{"d_mlp": 3072, "norm": "layernorm", "qk_norm": true, "tie_embeddings": true, "init": "trunc", "optimizer": "muon_variant", "lr": 0.00173, "lr_mult_o": 1.5, "final_lr_fraction": 0.1, "doc_mask": true}
MLP neurons of a small language model. Each row is named by its layer, matrix (up: input weights) and neuron, and shows model dimensions 224-319. Each number is 500 + 50 x the weight over its row's rms, rounded and kept within 0 to 999. Numbers have three digits each.
After each neuron's rows, "fires after" lists the tokens most often just before its 100 highest values on Wikipedia text that the model never trained on.

L4.up328:499523534623518523525506568482594499562534466470453606465569576452505438555457427489537465406519569518501628520506464488530491440562440382439543577482538501503539540540489529445471563482468443502542524471469611497480554507470552518532481493451367458556533454490503507463507490499503471463
fires after: ",", ":"

L4.up520:467548511478503542484513462487576517468570442451523478554494589530491507553545564460463411534392478628464555489452463634593535586464556523561530479558462448417510500475481432529450466451474518542492435522377557505423483598544445592477444550510383433437450484436500639513467513572521429540
fires after: " ", " (", " Ro", "_{"

L4.up2879:561427529426500467503503492556523567458531551460458468515452551468525485521522446493544503508525470559398412496485500483336446507558528591399600525425428420462517531515525537504596492392504512520443441579513564546545425426542442512555556506546489492511521524562435502469539435488440387508
fires after: " the", "-"

L4.up1510:609491477524433470485497555431519476465549535489537430505493606461501516490472464478608483435571459577487435468510549546507419441591480449557503479503534549471443675436450444475522454387433558500531507519420450476529457463527551464535489432527492462512496454426480476428488490567464448398
fires after: ".", " −", " ", " ("

L4.up2398:480446462510561466569458521520447448565520532589450512524455533497477489477519522498467501531636480492463586454498608546491476475506541464511470511496510514544555505533453504491459659497503457506548457453569444460548506534513459488534423484437543562509421562496466490514583496512473518461
fires after: " well", " and", ",", ")", " followed"

L4.up1339:473554507526433510541522456507568539571478509525426466511424469497426548536590568491512532519451595414459496559444498557500475443534467414452452617460462511586458534559530474512511485477566534451453455484519556478503368540517504533485550402414416500536568440440495439522528464407510457509
fires after: " |", ",", " ", " to"

L4.up259:529434482525535450458505502538595557552530500417463522491518442475456556564547423505522520349367523466525516509494568491497504498540501433451469585528449544555472455488467419574479521500547467437499462551526479379475476494508450410467511530464539472414415442540494560464572462466490477461
fires after: " ", " the", " The"

L4.up1916:526517466553508465433576555514551435536607501488533475558569520333490563509470447547572474571461500518476532500448495536529546519485511467534505546483490513550473541419536449573452417436518517481475602388435550372449543511506556532527424600480454571476489497514472532563517523534569453564
fires after: " ", "^{", "_{"

L4.up1756:435495409574475488514598497510522514477494476491541552545513454532495539548475483458463427598568521617511407447554454484490501483544469544468467424488532532494557525581552494544615481578506482496525424533461459496550519495382549509590566520568453588539505496462549546422489504454470486489
fires after: " ", " +", " −"

L4.up2294:518510516517487588506481412510417514479444511514456564542470553492547493500468484490502592513513559536480510442621483480488569520513587530472526560577467492497461490464579450480393465532438564458484473535474573493534532461494478438478478479567486511465412547437581524494514458486461439543
fires after: " |", ";", " Cl", "'", " R", "6"

L4.up1156:421499478534527512588478510548453536507423456453482527537524477508570628448518460459561481567526427455518443484550435607471525558395484560528625559510543529543509465512496457486524431511583514428436496475531553516434445486552459537479493513514518442526521486528511420539515529557579487493
fires after: " the", "–", "25", "=="

L4.up966:467631408468464567505496458539567459583534442546458477482548498374510449539381458490504560460523469552438477421549507422513499403489555598488462490430560513496513463494477474453377465405478460466432457525408483446445518457514494490461476475512446551471466457580490509410412438509468571566
fires after: " ", " Win", " |", "\n", ".", "8"

L4.up1000:480501440333477433453584487450582523369482553485500567536491486575501441541425503505449515454596605513442464565532465466512519531503506380433539391492423543537395580513453533483521532506434589502584499484561505521512595582539436446457497452564485462438541549472564468590471455496547495506
fires after: " |", " ", " —", " Apps"

L4.up2344:416605521482421574448579456573434542419474528517548488555510471537515567438500477477546473468460676493517521552512463559441520529435488486518507555583510469565490584446450580516533457479572459530576564440491491533455516415414509436554525520489484539533626501515478429551584540486409438536
fires after: " "

L4.up2979:485531545444432422492505395638502468443433432466482523530521606421513524507479472493503436474470544436480513525517516482456487510470522394455505515451501506404422551510562399580502414472470441481438461435467404463535500367484426530573500378516507451487489492481467516487544560537479472457
fires after: " ", ".", " −", " +", "–"

L4.up1737:490464416463551424508469455562388473549427479434451505495458479519560491559555512477503583502505419444552445568423547580525522525545457532442504535493504476605477507553522505548586456483439486451463486478531446419430454519460407449536464495515480553477455460485534474488464477467577532432
fires after: " (", " ", " was", " Cl"

L4.up448:475452442518425534345459437523466585560534369465563449539495475357513531449523452457594471583505557494518532423606589512446560491444532520441528469599560424526505419483468534566490495443442405386514465492554491564561502516465397433482542546515509500504533525433506468470543464516509651547
fires after: " ", " +", " (", " the"

L4.up879:468465454552427426487602479546563459553507585466446436532567449510521530468477467520434447458449525393560529435510494431607421542519515531445607597488493455548422418506392496512468483521530596545510588473487456450497503485512396491535567477566474454535555511518442465449438552586591514495
fires after: " ", "-", " −", " #", "_{"